{"hidden_size": 512, "hidden_act": "swiglu", "attn_scale": 0.0884, "init_std_down": 0.0, "learning_rate": 0.00865, "lr_mult_o": 2.0, "lr_head": 0.00744, "final_lr_fraction": 0.0, "dataset": "wikipedia_en"}
MLP neurons of a small language model. Each row is named by its layer, matrix (gate and up: input weights) and neuron, and shows model dimensions 272-367. Each number is 200 + 20 x the weight over its row's rms, rounded and kept within 0 to 999. A neuron's up and down rows have the sign that makes its largest values positive.
After each neuron's rows, "fires on" lists the tokens most often at its 100 highest values on Wikipedia text that the model never trained on.

L3.gate1083,224,199,155,197,188,216,212,190,229,182,219,220,166,181,214,182,220,223,198,218,215,189,167,173,174,213,189,201,153,206,227,217,216,204,206,201,199,165,198,217,203,174,220,213,235,198,216,213,215,225,201,188,228,198,229,204,191,178,188,220,173,187,190,206,227,204,200,198,172,173,200,192,200,226,176,211,205,176,147,210,177,186,202,195,192,247,206,191,174,151,204,206,191,174,220,189
L3.up1083,236,181,181,212,202,219,186,189,205,199,212,211,193,204,191,170,182,189,185,212,183,174,181,191,228,188,218,188,215,163,200,199,229,198,182,210,184,183,172,218,206,206,207,203,193,212,231,192,213,236,184,229,204,187,219,168,199,213,191,237,201,196,232,184,174,224,178,190,206,221,209,205,177,232,197,247,186,199,201,220,191,211,226,222,184,229,223,214,228,233,210,226,188,210,210,212
fires on: " and", " they", " They", " from", ",", " were"

L3.gate624,193,190,223,224,182,227,246,189,203,195,164,173,226,228,202,211,220,202,181,207,204,194,175,183,211,201,210,193,190,209,226,205,146,193,190,193,182,204,196,202,218,170,172,226,219,199,183,222,205,168,195,234,223,163,210,175,207,197,229,211,194,200,205,217,217,225,160,185,185,200,203,180,208,192,197,178,222,223,193,173,217,205,178,223,201,178,204,205,199,168,165,186,191,155,190,187
L3.up624,222,198,245,181,229,252,237,204,179,221,194,192,222,221,205,192,216,219,155,181,156,196,180,174,213,214,225,205,209,161,249,204,188,189,208,224,197,215,181,185,215,199,198,218,200,213,206,205,207,175,222,228,219,207,183,167,219,174,219,182,189,210,196,234,168,206,175,195,210,186,213,199,190,189,233,189,211,187,217,238,203,213,197,211,219,163,163,204,203,198,212,191,188,163,225,200
fires on: " |", ";", " to", " from", "th"

L3.gate1244,171,177,190,198,233,172,194,230,183,224,212,237,207,189,220,170,189,202,186,191,198,227,240,158,209,190,150,208,206,185,163,192,197,172,183,191,190,200,207,208,209,187,177,195,241,211,204,213,213,179,238,190,209,179,204,242,207,220,218,224,182,194,188,230,205,204,196,184,232,211,206,201,232,209,190,190,198,188,186,216,196,164,177,189,208,191,185,202,214,219,213,194,197,210,181,187
L3.up1244,209,216,187,157,160,201,193,204,181,190,200,186,196,212,169,220,190,232,210,188,181,195,160,197,193,215,218,208,181,189,183,239,176,189,181,185,194,188,203,205,241,173,179,217,199,174,198,207,217,203,212,173,200,215,189,200,218,186,187,210,201,178,185,184,206,193,195,251,195,222,160,176,187,179,235,196,222,214,197,183,210,190,188,213,190,183,197,201,206,202,203,179,163,199,198,185
fires on: " and", " or", "-"

L3.gate806,199,216,174,220,218,234,210,174,167,216,187,182,213,217,241,167,229,192,196,179,220,184,183,204,198,195,212,176,208,226,223,182,205,203,199,223,208,199,199,165,197,170,241,218,207,214,204,237,207,175,149,209,197,223,192,216,198,209,170,187,210,249,197,181,222,192,194,195,226,204,191,199,189,175,235,194,207,208,198,198,210,235,186,213,183,232,218,189,183,181,191,202,210,216,189,224
L3.up806,201,190,187,219,184,211,191,172,193,218,205,175,211,200,233,201,199,181,213,195,198,174,198,200,222,203,224,185,168,211,217,210,193,186,189,198,167,210,190,196,201,177,208,204,188,214,186,218,190,207,154,222,212,201,190,194,171,195,180,199,217,244,187,196,186,214,228,229,196,206,209,217,170,168,213,168,176,199,140,191,212,210,211,218,186,192,191,202,186,191,195,209,186,204,209,191
fires on: ".\n\n", " |\n\n", "\n\n", ")\n\n"

L3.gate572,192,217,182,202,190,169,233,191,202,217,203,197,195,196,192,159,192,223,198,174,246,208,205,200,151,214,195,215,182,213,200,205,218,190,185,203,262,185,186,185,193,187,202,171,208,178,183,201,231,186,184,191,193,190,206,190,204,197,185,211,195,200,226,171,211,195,229,233,228,215,181,177,204,211,241,216,207,194,248,195,205,240,182,202,168,180,226,212,189,194,215,206,198,232,240,183
L3.up572,213,196,191,241,209,233,182,215,188,226,181,198,156,225,208,187,208,186,201,225,221,203,192,180,207,223,220,205,173,212,198,212,240,193,186,216,174,216,180,183,178,204,181,209,180,189,225,238,176,198,205,220,209,178,207,203,199,210,188,208,218,215,202,222,216,227,167,226,210,211,176,195,218,181,216,205,199,225,177,176,202,193,179,175,197,174,223,190,215,164,186,161,190,188,215,177
fires on: ",", " in", " and"

L3.gate1099,201,203,194,193,205,219,203,163,158,208,237,198,218,204,200,207,201,169,211,248,218,259,145,248,192,185,191,203,214,195,186,188,186,157,210,199,201,197,182,222,180,158,220,212,188,158,186,175,198,222,239,162,213,196,183,159,217,191,189,196,189,184,210,230,199,185,220,187,172,218,181,194,217,206,196,189,210,230,204,178,216,199,211,229,197,180,202,157,202,167,196,213,220,192,199,216
L3.up1099,200,187,196,216,188,182,225,220,219,226,212,238,191,196,203,188,200,179,198,189,241,194,219,191,231,225,186,185,218,209,197,172,188,176,166,186,250,199,189,221,213,195,197,206,221,208,183,183,211,220,188,192,231,192,218,211,194,264,183,194,212,213,198,201,200,221,216,203,197,208,166,222,250,203,178,196,172,216,165,185,211,183,216,203,199,210,191,204,207,209,182,183,214,197,212,230
fires on: " |\n"

L3.gate704,197,207,172,195,245,205,225,173,174,216,208,203,162,215,188,239,180,201,212,159,202,213,181,249,205,210,190,236,192,177,245,168,238,217,199,174,212,207,253,195,201,193,199,207,186,194,216,216,209,174,201,188,186,224,181,231,186,236,181,216,205,234,201,188,219,169,190,199,198,179,204,208,186,227,205,216,193,194,153,178,194,210,218,207,186,200,189,203,173,188,205,176,205,248,190,218
L3.up704,206,205,219,217,194,199,193,200,216,213,195,186,215,156,194,200,197,198,189,216,222,156,187,212,177,191,163,199,208,180,201,230,209,225,204,220,202,209,246,196,216,176,196,209,209,190,218,198,227,203,172,221,195,176,211,226,224,170,202,220,212,210,201,178,202,200,207,196,202,203,184,206,192,208,238,169,200,182,185,221,218,217,182,208,146,188,192,190,249,177,173,204,192,193,195,188
fires on: " and", ",", " ", " or"

L3.gate228,227,210,184,197,231,219,187,216,206,243,191,212,201,137,218,193,203,194,173,198,151,206,200,218,211,205,225,212,207,226,219,227,204,193,174,223,205,225,200,163,241,208,233,197,200,188,192,246,202,210,221,133,228,210,163,233,185,173,205,226,215,236,242,168,200,191,204,196,211,216,234,205,197,199,211,172,187,237,188,196,202,174,220,205,255,211,248,211,171,199,221,184,229,197,207,205
L3.up228,187,221,211,204,206,210,162,193,205,226,229,199,172,196,209,192,234,197,165,174,168,204,217,212,220,198,232,190,209,202,208,210,203,202,238,237,209,206,194,197,207,194,257,193,176,181,166,212,201,231,184,208,185,239,173,205,188,193,191,171,250,219,203,213,215,215,213,200,199,232,215,267,204,193,226,157,212,180,214,186,214,182,222,220,200,196,227,194,215,193,189,207,210,194,177,217
fires on: ".\n\n", " |\n\n", ").\n\n"

L3.gate192,219,177,209,232,196,226,217,186,193,159,180,181,213,213,204,204,166,182,203,172,200,221,171,181,232,205,214,228,186,203,182,214,190,196,182,199,206,221,237,220,181,210,212,186,197,195,180,200,161,162,229,217,227,174,179,237,192,208,198,211,206,202,188,175,182,225,210,197,202,216,196,227,195,176,218,202,190,202,187,218,236,221,229,205,188,186,201,197,211,201,204,190,205,181,216,205
L3.up192,210,188,199,199,194,203,191,183,243,198,207,198,203,211,197,179,189,199,213,179,203,236,199,212,204,216,216,234,195,204,188,240,192,192,203,229,239,226,206,230,201,184,186,211,198,188,207,229,236,172,193,233,180,199,232,214,157,239,199,195,222,192,199,170,196,156,171,210,175,212,221,193,236,194,220,226,229,213,215,223,238,197,194,183,199,223,175,217,223,239,228,182,225,223,206,180
fires on: " of", ",", " to", " by", " from", " since"

L3.gate4,201,182,190,198,193,220,166,187,190,215,172,207,209,164,218,210,188,219,201,203,178,221,211,189,204,183,237,184,183,164,198,168,176,177,181,208,200,189,242,221,200,227,211,208,205,186,201,183,191,213,190,179,213,202,196,206,188,154,195,191,200,187,191,202,177,219,205,177,205,205,196,187,205,170,199,192,201,182,234,209,197,212,186,222,207,187,186,217,204,176,213,183,218,195,190,194
L3.up4,148,177,171,181,182,198,211,211,196,229,215,186,223,206,207,162,206,183,204,252,231,182,205,220,197,217,215,195,195,176,191,181,187,203,166,205,171,209,197,216,223,231,240,161,186,211,205,220,169,177,225,211,204,203,193,193,191,163,215,214,169,219,230,173,193,158,207,177,206,204,206,221,213,163,208,198,210,146,210,203,165,197,198,216,212,203,222,191,197,222,206,186,201,207,179,175
fires on: " to", ":", "–", "ill", "ars", " Mir"

L3.gate936,188,215,188,216,215,226,230,193,184,215,227,189,187,187,189,176,172,200,215,199,192,215,183,217,182,206,210,219,197,213,215,208,182,181,192,210,181,214,231,205,198,184,192,221,185,186,208,218,164,254,187,203,201,185,232,187,204,158,169,168,188,183,183,196,203,171,204,208,180,217,171,203,214,225,200,196,195,197,201,207,173,230,170,157,201,179,224,217,202,175,186,173,229,165,221,160
L3.up936,217,202,195,241,189,231,141,180,170,218,201,213,181,243,184,180,202,197,198,157,195,207,182,213,187,176,173,194,222,221,204,204,210,177,185,205,208,203,232,176,204,182,182,203,202,182,225,205,209,235,173,203,220,171,202,189,207,206,209,199,191,176,201,186,179,205,156,178,199,211,189,195,217,220,201,201,182,182,159,203,202,188,208,188,190,182,188,187,213,181,225,192,197,210,184,188
fires on: ",", "."

L3.gate488,192,201,243,181,195,195,174,199,171,196,199,239,220,194,202,211,184,182,177,191,190,184,242,192,231,190,202,198,246,196,204,210,208,188,214,205,200,175,223,199,192,174,207,196,192,206,191,230,220,219,200,210,184,209,204,213,201,213,175,234,176,196,218,164,205,189,192,221,186,219,186,219,171,196,186,201,155,227,227,183,190,211,215,141,228,197,204,198,212,230,208,199,190,229,203,206
L3.up488,218,204,253,185,182,228,181,217,208,199,215,192,217,197,208,159,195,196,194,212,194,188,193,215,196,214,241,217,180,228,206,214,191,206,195,199,191,178,215,199,198,193,217,182,237,181,197,246,220,205,171,230,233,218,224,184,204,209,202,166,213,201,213,205,199,224,185,224,188,149,218,198,184,197,200,229,154,172,205,173,186,197,220,228,199,162,222,188,209,169,187,168,200,191,217,161
fires on: ").", " |", ":", "–", ")", ";"

L3.gate1324,177,178,212,211,219,198,217,212,214,175,173,206,189,194,229,205,198,169,189,167,196,220,208,210,189,230,201,237,226,194,213,236,210,198,168,173,209,182,211,214,184,186,194,194,206,199,206,206,245,211,251,175,193,202,215,195,195,201,196,193,194,204,199,205,215,198,217,199,209,200,196,205,186,183,186,187,204,182,185,183,177,184,194,196,208,206,212,207,250,194,243,202,178,187,201,180
L3.up1324,159,206,174,180,235,186,201,206,179,214,187,228,181,185,206,180,209,177,201,254,238,206,195,222,200,220,219,195,212,172,234,206,193,195,169,224,187,209,192,228,196,219,237,203,226,208,205,189,183,197,201,193,197,194,188,202,221,224,168,202,193,209,196,186,216,219,192,214,170,202,212,209,214,178,201,238,202,195,170,191,214,160,207,194,207,179,184,170,190,193,226,197,191,193,164,184
fires on: ",", ":", " with", " by"

L3.gate713,197,151,182,194,191,202,209,201,199,158,201,183,227,191,213,233,211,214,202,178,223,177,212,184,187,227,209,194,198,188,193,214,214,171,181,204,222,195,185,178,194,177,169,205,196,188,189,202,174,194,190,183,182,216,180,219,233,188,215,177,203,243,211,205,196,200,185,219,164,176,186,192,231,210,192,204,206,174,188,191,193,194,202,182,169,195,199,197,215,185,214,199,186,187,213,224
L3.up713,189,150,184,181,183,195,202,159,160,188,132,184,223,189,182,185,203,227,180,193,214,205,193,183,204,172,221,188,204,148,193,205,221,211,201,169,208,207,189,199,160,205,187,227,223,190,180,172,206,181,198,174,207,197,182,177,173,202,161,194,200,184,220,232,211,180,182,184,193,201,198,184,185,233,196,206,206,201,175,187,195,201,164,229,199,223,202,141,208,181,225,216,178,198,205,197
fires on: "–", "-", " and", " to", " at", "\n"

L3.gate482,206,201,195,183,157,209,205,179,149,192,180,234,199,184,209,211,203,179,168,175,214,214,171,167,208,171,223,202,178,207,204,211,213,198,184,210,205,196,197,210,177,195,209,221,197,200,176,188,201,213,201,224,182,239,211,169,209,222,195,231,182,219,192,189,184,212,199,214,171,193,231,215,181,186,178,179,190,211,185,193,224,189,199,201,217,168,207,181,188,207,207,196,247,210,183,217
L3.up482,157,224,190,221,189,201,201,209,167,230,162,168,213,209,202,207,198,178,196,179,228,187,174,190,182,213,231,189,192,171,175,196,193,200,200,202,227,201,188,179,197,221,157,233,224,219,189,197,223,174,184,217,207,223,205,194,202,185,168,188,200,205,191,197,203,193,192,228,177,202,196,204,218,221,228,213,227,204,175,173,187,185,212,209,192,211,219,194,210,235,218,234,190,188,204,210
fires on: "20", " of", "19", " now", " to", "–"

L3.gate367,195,226,199,205,211,181,202,174,198,195,167,198,219,231,190,215,201,169,191,199,186,209,212,236,204,216,207,174,187,186,199,222,205,208,214,177,224,206,180,166,188,191,224,215,220,181,196,169,212,214,182,193,197,223,216,206,223,166,193,190,229,191,216,195,195,210,220,200,168,231,213,206,237,230,236,215,194,185,187,208,221,168,182,202,200,211,189,202,232,212,181,243,189,198,176,212
L3.up367,209,192,173,183,217,203,202,157,225,174,162,243,217,188,201,178,178,223,198,146,204,244,200,218,193,193,178,222,226,203,151,184,184,216,176,214,174,212,207,180,211,195,176,234,204,200,160,199,208,184,207,194,228,213,220,201,203,219,198,227,224,211,175,174,177,223,228,156,194,192,189,209,206,175,201,208,215,217,167,220,206,222,206,203,195,180,209,178,219,197,215,166,205,182,221,173
fires on: "–", ")", "00", "umb", " |\n", "er"

L3.gate134,182,199,208,212,205,203,196,218,225,201,225,237,223,194,202,202,192,196,196,203,213,196,187,192,193,204,204,223,213,201,220,239,208,171,167,205,178,181,182,205,195,179,185,185,197,182,212,239,193,212,208,225,182,198,229,208,156,217,209,240,204,235,172,174,226,183,219,218,218,167,194,162,200,187,215,200,136,178,199,173,194,198,210,193,183,213,180,190,209,188,183,206,185,199,208,243
L3.up134,202,205,232,188,182,175,193,215,218,224,220,226,187,242,199,198,191,210,231,222,188,206,183,227,194,185,199,208,188,224,180,181,209,202,195,215,222,203,214,213,195,179,177,173,233,158,209,186,218,177,183,218,206,191,166,227,178,183,200,233,205,223,201,174,206,208,222,158,212,189,232,166,217,167,212,216,189,184,203,205,192,208,231,178,202,213,202,173,206,209,224,166,201,207,199,176
fires on: ":", "-", " film", " album", "'s", " |"

L3.gate314,209,203,156,161,211,193,199,239,193,209,216,214,202,177,206,158,229,202,174,173,169,202,220,223,204,204,237,217,206,205,212,220,196,218,203,238,211,192,216,177,219,240,231,215,192,155,187,254,201,181,182,168,219,234,193,198,200,187,170,211,226,229,224,201,214,204,207,211,210,218,221,219,193,180,238,188,219,219,206,172,194,184,215,234,226,220,229,234,199,192,185,188,211,201,177,223
L3.up314,195,198,190,191,189,197,190,214,195,218,202,246,170,195,202,161,220,227,176,183,168,184,203,217,179,191,225,205,186,193,203,199,203,217,224,223,192,203,200,196,211,194,207,195,187,166,178,242,207,181,167,175,222,187,204,199,185,185,214,195,244,220,227,192,222,206,209,217,192,235,216,210,169,204,239,175,187,202,188,178,208,208,223,213,214,216,226,217,180,202,195,187,186,204,199,192
fires on: ".\n\n", " |\n\n", "\n\n", ").\n\n"

L3.gate616,201,158,212,218,210,181,163,231,201,188,205,247,179,201,228,166,203,195,173,241,191,208,226,163,204,205,176,230,228,221,183,194,204,209,184,192,206,205,202,186,190,178,186,202,175,195,210,196,192,185,230,176,191,208,211,167,196,181,205,204,171,213,223,228,198,207,182,223,210,217,192,185,190,164,191,169,207,192,197,195,218,206,217,212,180,214,196,176,187,192,173,246,173,204,236,171
L3.up616,214,228,198,186,211,219,200,195,213,179,191,195,183,198,210,195,209,169,216,187,216,158,177,232,191,179,203,197,217,220,170,216,197,233,185,203,229,210,227,186,207,193,242,199,215,180,196,212,194,201,201,186,195,196,186,215,199,185,189,201,191,179,197,203,184,202,206,209,225,216,193,231,175,169,236,181,221,195,216,190,182,193,183,148,171,216,199,165,227,173,231,214,160,221,214,258
fires on: " and", " while", ",", "ach", "and"

L3.gate1225,213,169,189,179,215,211,212,179,183,206,229,197,219,220,234,186,196,213,177,218,194,185,220,187,187,211,198,226,207,212,199,202,205,228,187,213,204,235,165,205,199,209,221,185,206,214,220,215,168,213,204,240,193,218,212,193,207,152,164,189,206,220,172,227,189,210,180,219,193,198,215,191,168,192,182,220,204,199,181,207,212,220,192,209,176,226,193,188,190,179,213,185,222,201,194,207
L3.up1225,202,210,175,199,224,181,191,156,170,175,200,196,212,225,206,204,196,205,177,223,209,203,196,203,211,222,202,214,184,209,208,191,177,214,161,159,186,187,197,205,241,212,255,199,197,163,209,196,193,220,176,211,188,175,201,173,209,188,184,195,209,232,161,176,217,223,213,230,208,176,222,227,235,197,213,214,172,162,222,195,169,214,169,212,214,193,196,204,197,189,226,180,172,188,215,188
fires on: " in", "In", " In", ":", " to", " |"

L3.gate1302,201,202,172,188,225,194,190,195,188,203,203,255,211,193,203,196,225,174,211,196,209,240,202,206,200,192,193,192,208,179,211,213,230,196,191,169,202,219,216,201,186,219,177,194,198,215,218,209,215,221,215,235,199,219,202,165,197,218,224,202,205,204,206,192,216,206,229,186,217,177,203,219,213,214,189,204,214,222,181,156,242,206,157,187,190,206,192,217,218,224,184,199,208,186,183,159
L3.up1302,184,241,201,193,198,185,220,190,159,234,198,210,194,201,193,193,217,239,207,203,196,197,188,227,211,179,224,212,205,219,218,184,216,186,234,181,202,202,196,208,197,213,159,194,192,179,200,211,187,192,227,187,188,218,204,228,204,224,216,189,223,211,168,222,179,207,158,221,208,181,184,191,219,198,182,196,203,177,161,192,217,209,221,182,214,202,201,188,212,216,205,205,199,164,182,175
fires on: " as", " of", " that", " for", " and"

L3.gate933,165,192,193,193,196,192,200,187,180,189,207,219,178,189,220,201,196,164,171,204,199,223,193,138,206,212,161,221,221,240,215,195,171,197,204,231,205,214,211,200,169,200,196,199,168,223,192,190,168,207,222,191,224,231,188,215,165,217,205,183,181,189,203,200,214,183,218,194,252,190,201,215,210,193,174,200,227,202,183,168,192,182,221,183,202,231,204,204,195,220,195,213,197,216,164,194
L3.up933,169,219,228,177,205,177,176,207,185,215,205,236,194,187,199,196,195,193,193,209,200,206,229,215,204,199,202,183,197,170,227,182,222,225,212,195,197,198,236,177,211,202,187,192,206,195,199,194,204,217,161,182,216,201,191,224,194,194,194,229,194,187,208,183,199,182,183,216,172,189,177,178,201,198,205,187,179,156,215,179,219,162,206,183,175,241,208,221,201,179,208,195,207,198,211,215
fires on: " and", ",", " as"

L3.gate1055,186,155,180,167,191,183,208,183,183,177,212,188,180,217,225,159,231,182,216,212,178,201,137,189,183,185,177,197,194,184,214,223,166,162,199,172,208,161,192,185,222,209,218,218,216,199,196,202,202,194,185,216,193,180,201,187,197,194,200,184,209,204,198,192,215,213,235,210,209,184,183,210,220,219,200,224,200,206,184,178,245,190,179,189,189,187,208,217,228,226,213,222,184,186,206,222
L3.up1055,203,191,231,177,200,203,189,203,229,219,192,224,205,212,195,199,228,224,173,194,179,167,161,176,184,175,218,211,224,193,239,211,185,190,189,216,206,186,207,235,232,175,186,200,217,196,187,223,207,178,228,212,233,165,179,196,192,199,229,209,190,210,217,189,206,214,208,189,206,182,200,186,190,194,179,190,195,179,186,181,211,205,217,208,197,201,204,195,209,215,178,200,216,223,183,211
fires on: " |", ".", " ", ";"

L3.gate1064,200,197,233,220,198,199,198,165,188,189,223,249,184,181,198,204,210,177,194,187,140,230,176,183,202,218,162,217,214,213,181,199,225,178,209,217,202,169,178,198,189,214,193,188,208,184,211,153,194,186,179,201,214,182,218,215,190,214,194,179,183,180,213,172,217,212,205,229,229,204,195,186,187,184,194,210,224,188,235,186,159,192,181,227,208,211,220,210,222,183,214,244,178,199,201,224
L3.up1064,145,179,212,175,178,209,170,192,170,183,231,205,216,215,212,209,189,179,208,188,232,219,211,204,216,175,241,190,212,185,234,235,221,166,200,204,182,222,220,171,197,196,176,183,180,200,232,216,197,202,207,162,226,197,222,194,193,201,204,204,198,180,188,180,169,177,208,204,202,185,204,188,203,174,187,226,226,207,191,196,194,200,219,180,210,186,160,184,196,207,214,163,213,183,202,180
fires on: ",", "),"

L3.gate826,167,219,210,195,203,206,194,189,179,191,232,179,179,227,185,179,182,232,189,182,174,186,174,225,194,225,176,184,237,188,215,224,195,220,245,224,203,216,216,207,194,185,173,174,215,232,184,239,228,186,168,210,157,200,224,188,202,195,178,222,159,158,201,183,195,179,221,220,184,195,214,221,234,184,219,223,196,171,185,169,205,223,186,195,189,170,202,193,210,223,209,202,176,199,190,154
L3.up826,187,186,215,187,146,214,208,174,194,232,201,211,192,223,210,213,180,197,204,192,198,239,175,209,222,208,221,224,173,198,168,183,181,235,187,202,220,182,220,188,182,217,165,239,209,221,212,196,200,194,206,182,203,191,181,217,231,204,195,175,195,219,212,188,192,201,182,203,207,188,227,174,231,203,212,172,188,204,191,188,219,174,207,201,191,188,164,194,160,175,201,188,195,196,201,219
fires on: ",", " |", "red", " City"

L3.gate979,182,203,214,195,231,210,228,184,214,193,205,227,213,188,189,177,200,177,208,202,208,211,234,172,200,208,187,208,227,226,207,195,224,207,192,236,216,208,252,196,203,182,199,201,188,203,236,196,187,216,205,172,195,204,219,194,208,200,199,196,216,207,209,225,182,226,171,181,187,211,191,198,220,195,216,174,229,160,230,205,232,216,237,190,208,181,188,206,237,206,204,188,222,198,191,184
L3.up979,187,231,189,181,211,171,156,203,192,202,207,214,200,219,191,196,209,187,226,189,195,206,190,238,182,182,222,213,173,196,194,239,201,210,194,200,187,235,187,187,174,170,187,178,172,221,222,218,221,207,209,201,216,219,187,202,224,220,198,168,221,233,209,165,190,170,177,222,172,202,170,187,239,203,198,179,200,200,220,187,223,211,224,207,228,158,213,211,197,214,171,161,188,227,159,188
fires on: "-", ":", "|", " from", " /", " and"

L3.gate327,227,213,176,197,217,191,188,191,203,178,192,221,226,221,224,202,183,217,206,194,180,199,229,168,176,196,251,215,192,216,211,203,212,193,226,215,225,205,163,183,183,207,229,209,210,192,176,243,207,210,206,209,214,189,168,198,185,203,210,175,204,198,176,191,202,187,209,214,220,220,173,196,193,181,231,193,218,206,199,203,214,210,195,202,183,185,218,193,237,217,178,222,186,218,188,198
L3.up327,194,212,247,195,183,202,219,205,233,174,181,230,182,183,210,204,214,167,189,210,163,215,186,212,216,208,237,212,186,181,189,192,168,235,200,209,207,217,196,203,206,210,218,178,196,195,194,235,201,204,211,186,209,224,185,207,182,191,213,174,226,230,195,187,183,197,209,220,187,180,171,211,235,150,241,166,193,177,183,185,195,209,188,196,177,171,223,183,218,184,190,212,209,202,195,182
fires on: ".\n\n"

L3.gate1045,210,185,186,187,204,207,211,196,234,216,195,213,213,183,183,202,218,209,210,207,191,219,186,213,201,214,198,232,213,226,191,228,171,217,186,223,177,177,222,200,197,215,208,190,209,227,181,208,174,219,178,202,205,219,181,189,184,230,186,159,202,223,191,202,210,210,214,227,200,226,207,209,188,180,209,191,202,160,178,200,240,171,200,215,172,182,234,190,191,222,203,180,213,167,207,188
L3.up1045,211,182,180,192,208,220,233,197,219,216,189,186,181,199,166,178,152,209,230,165,223,217,186,213,202,193,171,207,145,224,205,204,212,201,164,240,202,198,195,181,229,194,226,193,202,209,177,202,174,214,219,197,214,198,208,204,211,163,156,179,238,196,231,158,216,179,174,171,222,214,215,182,210,193,238,197,200,187,223,204,186,213,212,199,194,186,186,175,205,204,218,217,219,186,194,171
fires on: ",", ".", " to", ".\"", "\"."

L3.gate70,177,226,189,234,229,181,178,171,164,185,204,244,197,193,192,162,212,226,207,204,193,219,229,191,179,218,211,190,227,200,205,241,184,200,196,218,179,198,207,195,196,170,158,176,179,206,228,185,232,204,201,220,208,206,200,216,175,223,230,205,236,194,175,203,189,177,238,188,220,206,188,182,206,175,214,154,188,217,209,209,165,168,213,201,198,231,221,219,181,205,229,198,202,223,205,202
L3.up70,183,220,220,211,210,173,195,178,195,215,217,220,219,225,164,180,221,186,195,212,184,225,201,185,210,184,198,202,222,202,201,203,186,221,224,221,178,192,220,185,181,186,192,184,165,189,197,213,220,178,164,217,183,190,170,196,178,207,169,212,159,187,184,174,198,194,217,199,213,163,178,151,219,177,228,218,221,205,209,168,194,219,189,211,204,188,220,208,190,202,211,200,199,155,190,229
fires on: " and", " well", "|", ","

L3.gate714,168,200,190,200,210,217,201,187,172,225,213,192,205,222,209,150,170,237,247,192,250,216,197,233,190,197,218,207,193,184,187,217,217,180,218,209,193,177,190,207,182,188,209,260,183,188,216,185,206,150,215,202,159,167,215,223,210,198,181,210,218,246,203,226,207,208,230,180,182,200,206,196,176,217,250,210,203,194,228,210,215,209,201,179,232,172,187,191,189,184,198,238,214,207,168,202
L3.up714,180,175,206,193,193,190,192,215,201,166,242,206,223,202,177,201,184,173,161,215,158,183,216,197,213,205,202,228,230,180,192,193,200,199,230,223,214,237,199,211,219,208,178,234,209,176,225,192,220,186,204,162,230,204,215,221,193,198,197,181,159,187,178,175,183,226,180,208,200,177,236,200,187,219,172,201,221,170,203,184,225,213,220,184,175,189,169,215,231,181,220,195,178,181,186,196
fires on: " and", " |", " to", " or", "-"

L3.gate601,190,181,199,186,171,199,214,186,215,169,198,194,186,219,204,182,233,208,217,165,208,186,219,249,184,163,240,219,198,187,168,217,238,200,155,218,181,199,173,156,195,195,183,197,202,210,156,209,215,187,224,204,173,190,170,211,196,173,224,197,205,215,223,194,213,206,216,241,173,192,204,213,215,186,194,195,167,203,176,215,194,205,183,255,208,214,212,242,213,223,208,206,210,192,215,193
L3.up601,170,232,180,207,195,194,197,197,165,188,228,187,218,249,210,204,209,202,188,184,188,180,202,184,220,202,206,195,170,206,190,178,175,182,196,226,188,178,196,237,230,203,214,168,222,192,131,186,221,211,241,180,203,202,186,193,203,223,217,201,194,203,223,227,220,190,167,186,200,191,196,224,191,204,190,223,202,165,222,201,215,195,228,227,210,203,238,175,200,196,201,210,219,211,221,213
fires on: ".", " ", " (", " |"

L3.gate33,203,200,177,201,234,204,168,212,195,180,196,207,208,171,214,187,201,174,180,214,222,217,210,157,215,174,204,188,196,194,208,235,218,204,192,219,234,164,209,163,218,223,212,224,191,219,230,224,176,214,196,201,177,195,197,202,210,172,214,170,214,195,179,176,191,199,196,210,158,182,200,185,213,214,192,226,237,226,215,198,225,195,178,231,219,157,221,216,206,212,192,209,195,197,187,228
L3.up33,202,205,187,207,196,180,189,185,189,189,234,202,211,229,211,165,202,180,249,229,204,172,188,195,169,215,195,211,173,203,240,187,216,250,211,216,226,195,173,237,255,209,214,196,187,242,217,233,181,213,178,165,180,198,187,223,178,156,217,192,217,202,201,185,195,197,209,181,214,199,210,192,207,180,227,185,212,196,195,201,212,196,185,210,208,214,210,190,195,196,199,173,209,204,177,208
fires on: " ", " |", " -", " to", " |\n"